{"activation": "swiglu", "rope_base": 10000.0, "qk_norm": false, "optimizer": "adamw"}
MLP neurons of a small language model. Each row is named by its layer, matrix (gate and up: input weights) and neuron, and shows model dimensions 528-719. Each number is 500 + 25 x the weight over its row's rms, rounded and kept within 0 to 999. Numbers have three digits each. A neuron's up and down rows have the sign that makes its largest values positive.
A block is one neuron, or neurons of one layer that tend to fire together. After each block is what it responds to, as a language model described it from the Wikipedia text at the highest values.

L5.gate1629:485496493533515470515497501507446491480495520461492506497530493523455487528541516462484486470539527499474516469491492486489446516476495463504490504510493546547568498504475486462510520539493520525480544519446446462523513498497484478494498460544488487533479471506482490519501523487537472534500525506550494442495507508558526471513479536485509556528497522447510530514516537468505495479487456530487482492542531532493487463483505494532505508477482530525524540483495491497515490524467524501502534530485505442446480523498526537473496517488474478496510507498491524528492506517468491483
L5.up1629:559501511489509524487531545507449483524503435488484455515531511467472550543483520495485488498540522513499493534479522488472457499492517514507501469516511539506505548506475545465498503481523475488446493505478474511502523472498510535501513486496525485476510485500505500506515459417522473545504476492457510503510511496490514543508457516445467471481494515460500528519542476515506541544544489499515468510485482510498482511547481520503515515469478517464526483489523521539469476492465464527507513517468518501483487457468520493490541516487522571498485481523540480485493518526486467536
Decimal digits and "of". Digits right after a decimal point or thousands comma in statistics, census and election tables (27.8%, 62.28%, 838,265), plus "of" after nouns (Commander of, signs of).

L5.gate1487:499476495483490449505457484478510491518549518521474453520463502481498519519471530496507491519542502541500485449493505497489452520485520501537510493482473504522529500483496494475505454526470495526523470517453533521487441464464497468483516503482451507505501448505480500524535521496455480470500490498505499525500547461516471548487504472472545525530462536506516529510519504449504501505454482501513458510467499536486493455481471478487482509498489518484517519424500523521470476508544518500535503494468456483492497512512487493517497456513488507480502465493477505512498541520480505515
L5.up1487:508503470516520491495504509547509505529490514500500521514549534527461520482512521469438504494505497492481513489490481469530491485479514516519515467462473483520495472509486520499497517503496536505472503494526500460514465500468508486520470465467508496497473471554480492532515475480484498513519534500466521542516530522471478473460534484470538477509482488515496463471465502496545520462453461513483474542496476471504513478482517486498501509498483528516506522538500469520512498515488538486489546478529499488501544498467498457479487490468540522529526493495475490504538509474534515515
Table digits and mid-word pieces. Digits inside numbers and pipe cell separators in tables and statistics, such as 80,000 or 0.67, plus mid-word pieces like sched-ul-ing and B-ul-ldozer.

L2.gate741:494520517514497514472529537525492531519470475473463505501493473493509491496510482475499500470477476508537515500474492524535519491461527525487519468481513532498481547528541532474533505492544493477489490484520517513481527486542471543483460443504486535502478525517528498550474477495494528503462534478513518525494530493492478469492531488490483522450475485525484514532513473485488513496508483483434492523487477505515514506508506509514498524498501535502501499519542521511524503541442505495524515490529536546477503469466500503486504486476522488525522474485506538507508525462517514484
L2.up741:508479494486526465477488458509499514485484473554498462516494485457503539501494507492518549521471461485473498514481442475508521484528489509524502451527448574490524534499482453521494486507473509447517520480470457521512501485561494501498461532500517494475464473466534498503474523469515484541487500494446466551495503463552483506479514561508528502491492533500471491531501499488507451510451463492474466507477538474502496521489530501491564481511462504491492509492520504509433494504467485514500485487497470485466495473483474496543496528504510494489528526535531490479489484513486497461
L2.gate1135:474466513503496517486541475543527500483498500499520519478484504501494482477490490492486515504526510518495464517505476446496471491461490503500492484453447500508507534509530506532515540505453525528482493511469472551539526451494466467521527535497509491555508466491540503470498487527480482506483466485537510528509513502492514518532481471524516492516507527469509506554475517498528504470479466533530556489510497487487480496465490487563521513512461495494504532532523515506489485471480441517510509513474501488463502531519488507484483497525506488499495549535489495479521532500516496491
L2.up1135:509441465492530521471504484563504486473470512459543493491445479496491505468467509471511524521495502505524459478474470434515521502516485475492492512439434501440463532510536492490509507523489525512471492513490472516509536440530514507496539539513492463547466542445501515469508478496446479475486481454487480516489492508516483519508532474492513468495513518505543494578486473499506485498501491521569537509493487501485485538461522477545505512481504488514489465509509492493493503483504461497482486527507506516480494560511514513528509506507458513474474542515486504513512477494501512490
L2.gate1247:500456491524498476512500450513476510483495485457489516513469490493464510507497492521499519483463500464493467493487495499513448440488476467507474497481452506484480496496524489476496533487537517514564496501477492567495495489501482510495468508492472468503542527523585523489496452520513455493497504493504436483515474455494476519483462468497487517486512509550469469509506491500499487492518497479473507552491504498552457511487524513483546536522474503502524514470486519505492488480508497480477526507526481487512467491460475500509508511521521461542493531497512504505530545530508490531
L2.up1247:511472536509499482536482479483464473470508485507518481499482478480465508482509592498463490496521507510518445493490488471532481505508495455507495506522459494473498496523510464463489513506474540496505486484467489531499455452476551482512496533535527478467480494499512505516472468508519481447487485490473460530536526438538496498486503495463489456506481516498490470523483454462487502515518499497522482533466460512521449451516503532510553473481506548504502510477525483517473501479520525482543522529475461523465499495512509539498489510517551490460503513493491507498518519501486519486
L2.gate1387:467471511539513469501479533516503562521508504460513505476487477536529519518463487534515469503471512406503506513468475469524493487463522497501506463508526488453527570544515548509536537528505513537537477511506521533492539507502492468540481505511513498531532497534500526476514501547546487501497515489493477456491509504488474476521503490489451484502515509492496504484508472503497511487496503520451470472507454486476483490495489479508491528511494506480529511540466511517484486474494504460502532463514504482474519511481472511497504468517520508547477498502522549464524540508524453473
L2.up1387:461511477500486462517516486565529503506499542488518539462478490518458501498497467485509510553485480481512512537510509508475504478522473523455518500510513506456501499559486477492493522495495472513488501541531499521471521461541478494545548519513438512522522541548510560498489485509476476518520508439444509472450535508506470461518488492498523508514490517508502533476491472486509491511552525536520512482484517463543490533506470457512465527501531520512514493542452493488515489511535462451529524541551489522494537519501509471515465506520503496487469531500500509493524480522523514484
L2.gate1530:502521519548483522489495524465454514501499482533474502431529483502510523507447487517507551494533508444502495484510453456505498510451507484490524451470470468491569516500500532500487509465467469527474490514466527538507512468536496463527493503521511502487480517500502538501490482484507510526488519479482469556470511502537505499526496515464509499483482542479538498522547472454506511470510516522497528469486461470433451524517532508480534516493508530464472511487478456518473464496499472531515511514483454480525471468489513556482496513514467495466508515489531529427552530469548542466
L2.up1530:476499497542524495492496503506528537516504517474520522545541484472522492496522500537514496530499485469552529498476520489531494466500499516544560498532460503546497506578481486489527477481521509500535500493509458491459523479522473516515491523489513473509501507507493496504467519471529459511478497493508481455493503500452512491438488506496494501512498515492499483499533478484520476478522516458509480478480474493484469494530468463485526538515486464507509490497507526504507491495495442504499574509466484535504535486520514477496492489574475510519487472521482477492473471512484479524
L2.gate1683:511498531503506504504494493481496510479507471483521549492485490500529557490505496481428503532537511442491476495492517476499465474486518526471499477481471481492488507528505501493524532511486533460508469534509497498515482472535498520543488530481504478498493527493520466509483549490516436498473517506476527505500576490503516469479475508507511488553513489519507472482518496465514500502503513553497456486576504535473445475508499501554529568491506503474518515501513499521484505486516492477498546486493460554473496495498538512509486517480531503542501534483509510488495520507513504514
L2.up1683:534511509522466493515461519493447505479487533530506523508458489543508500452468544565560496500491530523528519536482492461505537482522470487499487506508502528526512520473501460542528496501507485516536511520472473517447507506517529449500502506501520437517475498514494505528518478499470495490487457486525491468491474504525532504497491473497484517517504502484478473488494495472480521534492511507514553509470503476525515490530511501465500508529474504486503481548509528514497507499465477472521494491502472492475482451496489536498519518517517478502493489485535498456529503466493511496
L2.gate1736:476470527494501457485510472497484515478498479523499483485495525529464491499446500521478498484508505522478480459505455465563462509529493507529533502484491482501501533522488504504537520503478510457535501522514471527529479464529515488528526526517519481518501463525520531504475488488490484493478505505476500522491537509546487473476483532504502489484501537502508461520466504462466488490479472490465458509458559518486473442525504486544515516444511486523466490507496481476492509528471494519522545489491497511474499515491486489490542536523499499464494505524498512457519519457502477529
L2.up1736:463525485519468499430506489504477531486493512486485494549502482492526511498466477503541499497472511528508514511507534483479478507481483493465523483481462507520495480549482483477490551568531518504537523491508496509473497484498463480517466521527506517490488480478511514503502504484451494542517484534502514507546508545512476448532495521460481500493498506504518525507530496524470481479470513505480503526505481501512482444493524495489500583489501533476467499519516472508506510476493506472522512516493494504484488487462522528500512551468518520510510464476473477503517481515509521491
L2.gate1832:498563527485487535460478517481487521535498460490492543487478428533495527432506521517541479507515505485489444491488464452478481500524516477488525511533445536514514469493484463457502475499480519497506482529502500534500506528485550476535517529486480562522526492467541475498459496492500496515499458525526514491530512512511498510477543550494542501512480515542498478432520511516481535498477513474480541482512473534474451519530464471469497488490471518522449527524509468499481493488498526484474539458482497473545499474531507549481473504485491451507517522468516512521498509505505488516
L2.up1832:480489497529461493521462540514490500503468505463511498538513480490527460490480478513477496491497532476542521462535464505517456531531444502514513511516495511520487515497490524551497522516499502489494462533458499514503465486498484507505474515513464477512493492504488529522481540477489477533539497488495509504502521517489531508480466501490509471490490512487516473478531498480532512497534513522525495472555518443515485477518491563488516494480505491475489479517501516479488474514497504520476550493512472485488501487519522502482517509524509520501511528482530524508487508493516487528
Digits inside numbers. Tokens partway through a number, mostly the first digit after a decimal point, also the comma after a date's day or spaces between table numbers, e.g. 65.7, 3.25, January 28, 2014.

L4.gate303:495511495533529509502493468464482551494521486441520461507512464490511488490444508477525527476521511516532492496478561483524521538471495523546511472491488500476503516482489487510470480466513482470461510537527480483488484527477510517479504493478526494495493512506500510524531483480500512489500503491544503508532471512476464487474518500509489500475494481505488500502497498449507497485490462487478479565518533511464472493526507514495514498468520536469515511475504532502490487497465501502478490474512490511462500460502522492505514496527532509496528497489538556494509504423512524452
L4.up303:482515488485556476476458471498527531500531537471483501492493476521467475498529560503541498545511513508489469512516524490526501518492517501435459474509476538476490490507508531495513501503499504503506485536499498499525543513488498493507491532475500490491506485488487508499454470490513467482467475579476529497533481480493567486494492523473491488509490479488499493513491484464518481512517539536489535495488478488545476459554456541493513467476509530504501464514484522495480519498500481490554467488518456491514503484483529464514493487555497530510514493474454509511496508438466463511
L4.gate698:475505472528509536515493485500512552514490510442512477422507514502527481502507498490499539463475512507489509479513500512528499499499512496485545516504469474524494534501476489492501483429516513528488508501470435532497488510541485485502463483493500537509493518487503501529517506529517492490473530496475504469535498514539494545492513502530485527490490474525504446500503520507522513498516464436490466495512516508491546539507457508544535458469494538501498504500501506468555501492498491476504479520505479503506493508490524493490510512501468481503498493494521530483511508460499506491
L4.up698:510470518539523486508468489529463478481496539488512493471456503508486480472466521457465511500480480512568469501519522448505509493544516521504517535487480526492452524517478531493512505479531480493480498544524445502502497504503515511483546477499539496509511551482500509527531494485518479477509490507469505474513508521524545550496467531499429517517503480479513485537467459456459507484495488545520540450502530498431473512515482488502477449471519516454487482487517508485533495495482469490471477509485460520485489518509533487512549529530478481493490480493479482518447490510485488509
L4.gate1391:529485491481464477515495491488470503466480514537487516488488506478529489486505484502537494437515524474521491558573493484521483495524531482477509507444474487452475519513510560470505476446488537493522531543557506512531520476503512488516478523493530517503502524536531480528554498518504458498441523484499478505521504474489485550498489490518482515440479480502492481524486439475468506512525503495473515511505509464502447494492521549466490498492510535486490488475477488468555467481546485551485490473491482512492493482491531466500558492504490514541488508538529535519497560464488565522
L4.up1391:461490458529516467465491498486533497523466502505536509482503519514494534509538584486472520513519485502475492442487498499473515492482508511490489517536492512520524504519503491508491516524493481495466471477469491529494508471526427546484521502508510502513515509522538469516503497478510515481501473499456507507521533483539539512517494505493485534550467497486509500499507495465510506450490466491473517503498541513500507510521514472461506469440529505484470522525543490487486509512507482461493485532483492500545495507451511514501492497519504505476535542463543509478542484484492483511
L4.gate1501:474470517496521467488520508518487504516502493527508563483487507468494482471436515490526514460468467499516472473511466459495448503505520477521493489503450491526501508528540532517515524513492489509484501500505472545477511481508497494490530546523448492538494458511503478522480498533498517503495508499452496526521529515548508489481490493507502466515502499492465494530513489479484517548457456476477497509542497481510494464524496532481513447526501491513501475442513522498505501482466451516461484513535488533488495491494518477498569501544499494503538534491527510480479548440518477498
L4.up1501:512509476509506517478503508499499516519534511497472517457518525489506543512500474491484497499520493516504473509513500483523506490488530470483487502464503497507497482461478516432480491469471504483470513543534499514478488477517507462469472511479516491486447491472515485496535471505504490505496478488490505516513488493495528583492515474546519477475460537517483532531487543506493460482511504492513492467512493496505487480529522510523528457519485506532482525497543481486484518529494493518505555565485511479521504455552468497551523546510524500494462469485535484528503502497520464458
L4.gate1665:499482485541494483456460454528471498529499509500537497457515489500538525471492514478518534496519494511512501490553518460508513450492485487424476522531485476498491484554470485488491509470470505487505485481545497527538484521499545459487549492517512468472545519489536506489537529532535486494492469483534499473521517492510498487491528531510440525492472508516480468517528487516542491484489479501492532468499518466438465528542515494482474477521455517467497495485485520492430490493519490497507523532488465537467479466496522515487539536521514489521457496505497508501502521476477521464
L4.up1665:511465511490570466483488528502476523525489518485517474498480498535494481480498505506462468523495510558536490514482458486486527480461441517470492480459498482504483504472504556528524494477528532489487495520536532510488465460541484493525448472501536469490505498530542486489527504490484497497475495500472534527482522517520527501509509499503533498507515494478541512534499465483511522480519485487494496536531502479530488502487488480487519530449482536502499534455504509497468478464543507484532503525472500527511506524518544513529491483524515512489522533448505505468488510518531487522
L4.gate1958:503535498512485494480514501499510486492514474517554494492524484506476515479439545493488491508524556560462498529499481509562524508486475472527492475518511505506490545491502542510477504484467518513502491498481477471489521519494503507465503490544500486534475477523528522526530488503529499490467491466503537540510487540542488490488442499523503480500486512524484457482478497500503539535492489469554486502516529506495460468482503532506552461472522532526507502529560532471522483530502500516438516518527438474505508485537503549524512493513497517506478503477475486544479514461491485510
L4.up1958:533543523556515491484480516559506507534501487491483484473510503502508483517494466487507505518512523510525484437477506507500495508476470479448496487512487514490493547508494524538500455492495517544490523557565478464541520540516459550479502539517483523538447506510520490506496465431536464492467525496524526517521489510489479471493489504484474525522483518561507476461498522502499462477490510478502512454499527489510442479472491527505514477504469548474483469504498521529479489488467528531484498554466446484478476472509508492526518478512498451498497554489462525523468497504515480471
L4.gate2119:507528511521515475514499521493505507516503467490520528490495501548501531477486500513461482508502537522529518519523467497545527502497502518499485471511483485495484537484521521484490483435468496524471515469494482491532490524485495537510412489488469529510502470489495483471512538476504493532510488478509521509504532513524481507530505500542507523507479441526491507516490509511499480522457470469513485484535509439494502509477454505511486501499481530539539503521544509509522495492479520536491507516486465467472476468504514543513487512517526513532504515475463550498511543465534489490
L4.up2119:518508519505497459519516502507476487480494493485517476485506541520529507485498509463492543519505530497503493545523511513495508560480513498489451515477493501479476497536502512497471514503521500495518509493461472465535484553490474488459512487496489512528484534441501544511508471435472527486431511472493507521539511492503533513505517524465511505473537482447543494516488493519478535494525482494505492499508485500462521520499534517489520471518490506465503516502532527517510539485417523480467545464484478519513526541498483501506480475492540476502448535486517512518503511464494505541
L4.gate2214:519499508530548476493508498491472542510492512518503486492503535452485515510472527503512531487497474526486468493555466522445461485517498479505477485517475531484449489503545500543518485483514482491478454501501457499487531463463463522481498529484517487531509524474498511522485501562503481507480483477470489478507514467504496476516495525512514476479515513521492469493527475477534524507463498526510505447466552484465443511527561541532492450516479485513479488494519520535536473524462505496519504494513459515513485513527516473550498494519510475556505499481499503509543492486484450515
L4.up2214:509494513462535482504467484529561512467507535509493518459495489536543445519499517501546536468498511474537480491507507467476485509516472474493439497447499544488504511481506483522527534485508468481510484521538498548503510474539479549503506503517490498544449523499517552537500478510525464523472530529477468486469496465524486485510491518471442490446501532520471477538522529503502511488518507484496527484497553476478513472486518533500461479504511510497495488459444528509510487508473496520546493492505491513511497491510537495517481498504465490471493508466480529554513513503528505515
Digits in unit conversions. Middle digits of numbers inside parentheses, mostly metric/imperial conversions and climate tables, such as 3.9 km², 377 ft, 9.4 mm; sometimes other parenthetical words.

L2.gate598:494475503538504475448499509488504501504507501488536504509524505546524512479517481521539456506505442475466492519481491509509451508467480471524502484532470507510571521529496448524510473514451479496513503502535480468524488475505507484461522555508544502477529510480503510491517505492548498516500504482498463538484493468490484489516514554480508498515523504519473463524509485460508480481534493513501470504517505468463505475524476490496554495543507502472486464519503514483501466469480469547547492519544470488465489481526466543499511477523501524472491465510540455490493515492510462472
L2.up598:486547550504544504520530495525497490470527498518485534513496505487459469495497496525532502504513490474508488480542488524509486503508512499510501460456490511484487518504537504482530502499479494520498461513489491479555550493481500587479499491519546493492502483517499470502493488478523445502471491507540568496497452475504502519480444491511499511495481470510503466496496511494482500459547504532527559510477509497527475474554485528503498453479504501510526497479515522486472484481492497513493507516508513481536489464517534526465491478516528506515480479504527476445465495469524505489
L2.gate826:489477459486482551512508516478518518518490507472540472459541475523500505516477484527517504491464559494463527516508487478467501496503512506516499495501499481539531468487525490510474474533490478525471483514484523478522505483510499523496493523531491476482524475489508523489465504546500514497552514439513468516430498448502506489518476489546526492463535474520462484489520498476467487507515516488482481476492561481511494535441444516461549501551485540513527551482454467429549508527566489482534510496539500490487503496499483465466473477549497495501478510512486493500511502501520538524
L2.up826:440516506470490485506506531511476573492493516475463502497533517527514537498477524496494466509495501511477525484507466511479471487495527495500529457533525517492533530533532534470455519472535526510506511520475493547470511496487500504438460519539464512501527481528545536481525465474472451501522520452465499483509508467492456515488447544534459461532522492487522537455495507535481504508461486480498487472480490455498498490485473487488494495531522470471507502480551510511484508487529514501498489488544514488491482520491507479508472509493517486541493524478510525470499549533487507537
L2.gate1108:500475555547530457492496492571558525490489498520494516496505511495477559461502499506494532494537436449477505504510486494469490532511506467513520491516501555496520511506528476504498499478514458495495476543487506473489521508469505470497472533505547479527481481517518509476480533482507453517473536511556538495496526495566478497509470505489519523517524528505491494493508514514529476507497468513462544467477503511510489468544480497520490502472507483458583497485470479491462533516446496514492477536559479464445507525484483522514495507480548485494495508500518522471490509518540442485
L2.up1108:464529483500513468504496507507479508544502504493550523515517497477543498463556504495479441513527482472450532507441492503488477491520499512510518504468497479482474496529516478508505478460497491497507489482496496513510521482428508467506474497464551452497518562481482471499537540472539487510477528511563510504518469457473503522451516504478585562497489514491491475472542506517501481536497533463491477454534478517452477485528542516478500510516504479485516504516513515500472517490506485494537502451476474567496492532482522541495479502495528538527503494458483483503478515472487543518
L2.gate1568:458503522482509546480531519519555543585549520491511553483497524521487527494508519556489488460538517500501514521541541502478460476522540526506547503512489529510497525537502544490507510515457508520525508538482517511545536499478488506500512514509501506469517485500507515491475526485531455522536458465510456468469501492487498535533458501456518526536514482500494445486459499494503510528479507532498521502498474498472484503497443505544508449491456518498514483475533485481498536481506480505470502529498491522503487503501438484504550453528508494497484506555474475487517556535500473488
L2.up1568:488484525520513444517520506488484496451500461484462491492493512442475492472507509467509543501460496512488437505504440495484468522474504455505473489494515461517542493494478509504528518483522480493541535544526511497512495513540516507509518459519492504537454481588553522495487498567487498520518532484447482569514547477533505472518489479508524538477525517498493532502475510503494451503520502509485523454506484503525536488463461478487528532552510549517518505481492485507466500498503473534504486479518495476455505517475472501514467509508494498472510552476488537445508504500513486477
L2.gate1696:493507476501491487461540474473512532480525497484475522542503499472476502493528537540469501500541467476446467495527478473457443484470466502482493516543456467505548495542534507521493534487444532505504507491453508507502495485476488479475514496464536520500502495528519483538507526524521468490513508531495516503498492487460469535462469519521514531500506480517501474485534518482485485515500517533485496464532477474473500512470523458482517518566475506527553521522497491481483493517501474503501475517508513508500484486497503512484510463518452480527530532524540494469511531477516520522
L2.up1696:481491456522507503446503521513471506493506519489493480492532541493480527510523545491524514512494491490501490538486464511471520513477544543495497465535547466498506475476516526498479496480525507506479540526514533482492484489479538508514499526549493491434499520536543527498515498495444509518510495480528489540493493473504497533522481488508535570520518508535525533456459549528471482489505527448526480511501513482495557475492438497490518498493537536480518550451443519477490493486529540511476479503528500475484506458510474503434463513509541490478465488539547504484529505462477469522
L2.gate1729:479485476475505482475502472494504513515511515479525522476550552538501517513537524502513500497551487497474517534489469482477447509497515509509525462468492552466543493514511492484509498481485522529463536474538518521540496521481508512478521529521516515466524470498543467471482512481511494523467516463521507540499438442455455530445430476500506510503525468504501488503486497499497482471529502492488515446507486470503524480468457459526519454531478497525486520499509501474519539483534516541559500519504491455480502504486467544502444466531505498491521485527522462510508543522522528490
L2.up1729:501503481518532430467443534477497498497492483513513558526490484484442509507516506478493513523490477484484482466472475489438462497494486522502535507560499516472528489489504489516502534471477492478493475513509524502486508483474483513529544558493500512514526516533498502554496507484483490455509494497530509492451494461491529534437451513464512521499525519516487469429521483488500488534524465506525508499519455538463493489522476484492486511568525489507512480485477521512440510492492428469492467550502481491466470494477508439473504469501499479486506523462505498519541509531476476521
L2.gate1918:500524448473462559485500483488507506554493530458517552470473509531475518520472477541498499528519470493496487511530491500496491493485502491516567520526503523516556480534533508515513518471498550489469562490533486470477521504526539488554454474534485526444463471499551485507471503510502492541502480530524513505470476452481491486476502529495529524514500503485479466488500463467487469472464579531495483487502471428495518520483485502485534499503490549471481519522475475491483505508466493482510525514507506479478515490526536484528502518523452504522487553553545458489505495492532486522
L2.up1918:489463505497500529488508515451492495505508492552493528489520543473537486510534536475501476515487481505480491459510494515464509510494538537495493475478513506464509452539474514500495495503491540517481498501497500528499488518536487511457528473528555505497527507518479494510480502497520482508510507533465482489551508521485545479550478581528459495506483540488483506510476469508479482465515485444505501474543503480466475520489517480472509456532504498474487527510512493449457494542549532529461525480513530470483501492522492531521469471509483518514516493460543523497484507489478475496
L2.gate2236:500451502501473506497506449496469508521514515504520508506519500475490497480515538561484502514540467512490489475455510482545502484504494513532476471496487524488535488501485519505473520492449503489475535447518542501526516511489508487478520498480539556507498497481494475470557461508540506488497507464550478499480518477520487494527495521470521539469465486481517513492451516453500447462500455519505508533540517533432455509512504510504522464506517549506507484555547497497485507508475469526483489516502514502503508510498494531503538496485520486486453468503483488491486540473506473496
L2.up2236:489502533469528526464526502511543476495489465554502504506515512510500493525495491525519530491506479512493460454471480491477443519496501502500531516516461511506504478516493510477476515497489474479475493515465507440523502466496463534514516530524514486467509510514514501476513443523503458547493467464460481533464515456479501480531514494533517531538533516502492496500477502486473431494481499518575496439509496445489541486482513512479551501501494558496540496534494425481450485504507484487453497501509477491458466512522509529511479530531426497507454539520499480468481480496465536517
Table cells after numbers. The space or pipe that starts a later numeric cell in Wikipedia stats tables, usually just after a number, as in "| 3568 | 144", "24,077 | 20.29", "W 31–14 | 15,759 |".

L4.gate465:482515456531475557454492526528481505491474532519520502524532505558494502525471531525507513475541508501483504548511471503456490477481535473504512519521488493473510505438533514468514516523473503493492483518484487507544506496442515518455509511521486518498525460496494515534491539516494464526502515521458492492481486482464502535547477522494524487512512538513500495470536506529503489529491484493516513504503505459471506486484453508476483479519519525504482544530534498432484537515507521500509488486487524508505443512523484510453510491479511492508555499512528515482520553477493505517
L4.up465:489488493492470491467467519511505505516485557488528517513540511494516495521498478513487505476568425479480482507493469491436437462505498469510541483551516548518542520480475540456519502537468501517525516537480508513539505474475498511492523531521493464466536529488508499483547515503498510519561458533492516530489505455491507511488463542521513526519554538504509529518534542524522497535492512507475484487493502459483497458516552500464476474521513526531484504477489505474445536509525526500491453482465515507474492496536503535483502519476515533511508483466528485507500485510460495468
L4.gate660:493487484537481450451443470478511525494480524493515537499495516510538550509492523479484528516530498496457529503530489476449466481476499468490496527541478516552531513477508470498501529494471464492485525535534483513497523512450516520476485519483525518504508476477508485487502494478512480520503493479476488490488509500470543484510492515510519443545502512505476534518489499508528548492479503551509525528491505500461483487553506491472496481525504494477548512516531489435473492523507494482546459555443486499470521511534465482510467483496523456491492501503520504476514523490466480490
L4.up660:532465513471486509513489509532501486510474515493526503504497522493453494554479500495458532490498521519535513472496480500460466505560515542489505489504514484494504523450540527462477521468510531512485501511500502548493473497527499511473491540534512498477535504547521527494496482521486474475502489498523485481483496482503467529470510502535529540473551534509499461525507499483498488546516511480488494478493517512492515524467540485528485524523516518465509542520449508494507516498494478526487516509526483505481453509515548528508524539485495527473483442462524487467494549460511538506
L4.gate808:461480506538487484489502471489478499509520528453515523465510484508479587474506537525521496476550486458473535504527462486486498489496528511522537498491486495526551530446508484504494518502503508520488528516440513500508478520493496506511523500522491522487498476531529512520513494518520500493501461508473542522503494457500483555520475504523504483509485477499490490492524494492463490503460469503474489514524504494467489498501453480543536470516518456486542545491554486451550507490535490500511490495477508479466503501473501489473519465505498478524558518564507517447503548502491488504
L4.up808:473518477507528528500524461482483492461501537460491476478517510503473552469536539558483524521540465485452506494558487517448518511516471507528507505512479521506538533450505459490444519488501480542464468492475527495489496513491516511512511491537504540494527511510544488502511499535528466482518481457474542467488488446492494525559481490538529422523514480504499498481495494503453510502513509486508494474487491494494506563497483471547493471530497500489527580488547461477548497486545501484514472514472511520501474483493504503487528489488520483500510516525524460454521501522521504505
L4.gate912:492427509492503495484511506500503517486509536504478509482504512515446531495483484516493471469488488460453507479496511515538437465514543496511528472521484512518487505540516503519487489501461527483484504504520479492470512486533520489493514530476519519487546513503483483531494534555539503524468466523492488513493519469477512525498530538498529517494489467497480495546508469518482534477492520513504462479539458538479458527543512475486545492469516490522503492501537494464495485500528490513459498488478512529507498516485467500490479482517492506486513505514510473501482544479491487565
L4.up912:508513497576479518506528514437483523499488528499506495480506520493499480455495502479503485483504501492497481539505510510485567522500509522493508524476511466506459501469496499544494555473474512523489503515464531494529510531507489516521530477511522486502519532519545496461527504482506489463500519463466575510553465486495497517510480509525488485465527475472532507477460487489523490467492485497463511512490520467475473522476477556532518434515473514500481499501491539502543491479519504502477528428530495483487527455480495474462511501492501511514507508526465501464494501509534479486
L4.gate1316:507481506510533520515548497494479506487487511452536528498521500530499482450477468510512519472522490466457507529508523486516497478543486527509522561512445479492523519495496501501461506487472507475484474529498454501462492489557471487507482456514490519469512545528499488508510511511547473460486536487484512502473508500529500525526541532506493497457494455504481504546528417484482502477486492510507488477457520496459464540506551509517469516501541472494481486508529507486523489521498440471468491470486491476490481515519507499500509495525513474502473511540492489474488520483507502523
L4.up1316:430517500543473501508563510464491501522510505474494499481513508493484519464495474530483520520496499513473522513545540498475481540548496517545516505513492468502477533472510495489496535484472503502487523518510503505425501510527470482477540509477502549475498540503490443518497511518489502502469553464475479510508489475483511570505543508452514550486487483533517513477489454514512465469510499519495499482484497492527518549480476492510531484533473470493503519482528517527593509545507490465518470497498483551489516481520514505504542540488478476523491480521478472500452498469512498549
L4.gate1441:530495479480548507522519468444423486485523517461553486540520527481484504493489491509492514472516479482457527495474513535468506505517500511550516501522495489503459487436528504497458524498481532484502509475463475512531464487477495472528491512497463559466479522459508457520519468526514489502506501494513544490519498482514485519473496441551521537531504492490466493540500476531493494505501501510515460489489484521491514502492510506497492452500523495485539497520574511501474513464516456502482500503448502511498506506482493499504523501491512485522524501515486488470467518451489513527
L4.up1441:454509476511496475461440498471455477511497540529514470471516544520531463521521517505490500554541518531496510523476514417488499462519514525469508495454499482452484508522493504427512485506507493525526489499476523518487513521502510457482496439463515491478508510475499558488527502497521509490446485495493512454489511512487471494494527463482528504498521533509526480462518498507510509462540529508539492479456479546467478503559547480508490500476545486482491541533529498495506493529528524488466450501471466498534459529517536539516496503477522487507514514481495488467501522500509504498
L4.gate1818:536510464490465478522498510488510508475522472489554537476449510490510487488444512511462500516515557491475459518512501481479485509527508564481459527462550524517488497455480466542501522512486511472510481508461511483507466513488475482551483504550476508521466525505522518489457514481502476491497541524488522472466524499519519507500506459499497506498484502491502524501491521461510501497570495503514515521492515510499480500494485514539454498405501475515484541484507511512475515517488513515476483496471540512518533461478533520515494488492510513448507496483484554480491503480501484496
L4.up1818:480547482483477511554508508497484530511497480477517489474480488441495488535513520472525531495484492494516514565508504475512502508486515472493497516466505508504454468500483471437483476497460483488512483503520486493500511448506520459454522514500520528551502531509461503545555469531495467458531471524486532517469451499510490521480490504496497497446526493516512510527482480497439484488518480468519498539502522474462483449512531472500478508511491459478476518486511474498517510504497518496533529495476514471517493500505539528535522541520525560461507494499483472498530505508497475479
L4.gate2177:460493462535494460500489512475521531491489483533495494501558524517466552512510501484503513463506445508479497443480485516499539518495477513493496488523503496518534538467478473470518562521510514458520487465496488494504483481538494472511523541505463567503517461494500481513489519492536508511511503512504488483520525485492461514476462477491443482508519500569511508476519538500509475469478447515455481466552495486511510491602493500485504454502511496500535488455539524478471478471523501490524496534475468479479491492510481481461448501522493477519498506559532482476493509511455516489
L4.up2177:513549501522420480512479527460491493528513473496514511525560495507491563482504541463498464520471470502477478480491498523495490546502505498482536490595500523509493512525525538469514504486504533478509464450514459475490516491483494505496509524508471527512530517502421492548523516523506497490520508497474500459487525514496538501475461521478466520524499475528498455448486486456531496485517495481545488475547541473445499516531453531514478462529481542473534496459502508488480505511525465482494522528498477500459520422519450512489477491515512502503550499517514490489453488492494485504
Table cell contents. Tokens inside Wikipedia markdown table rows, mostly numbers, separators and empty cells in sports stats and election tables, e.g. 49,200, 36–34, 14.96%.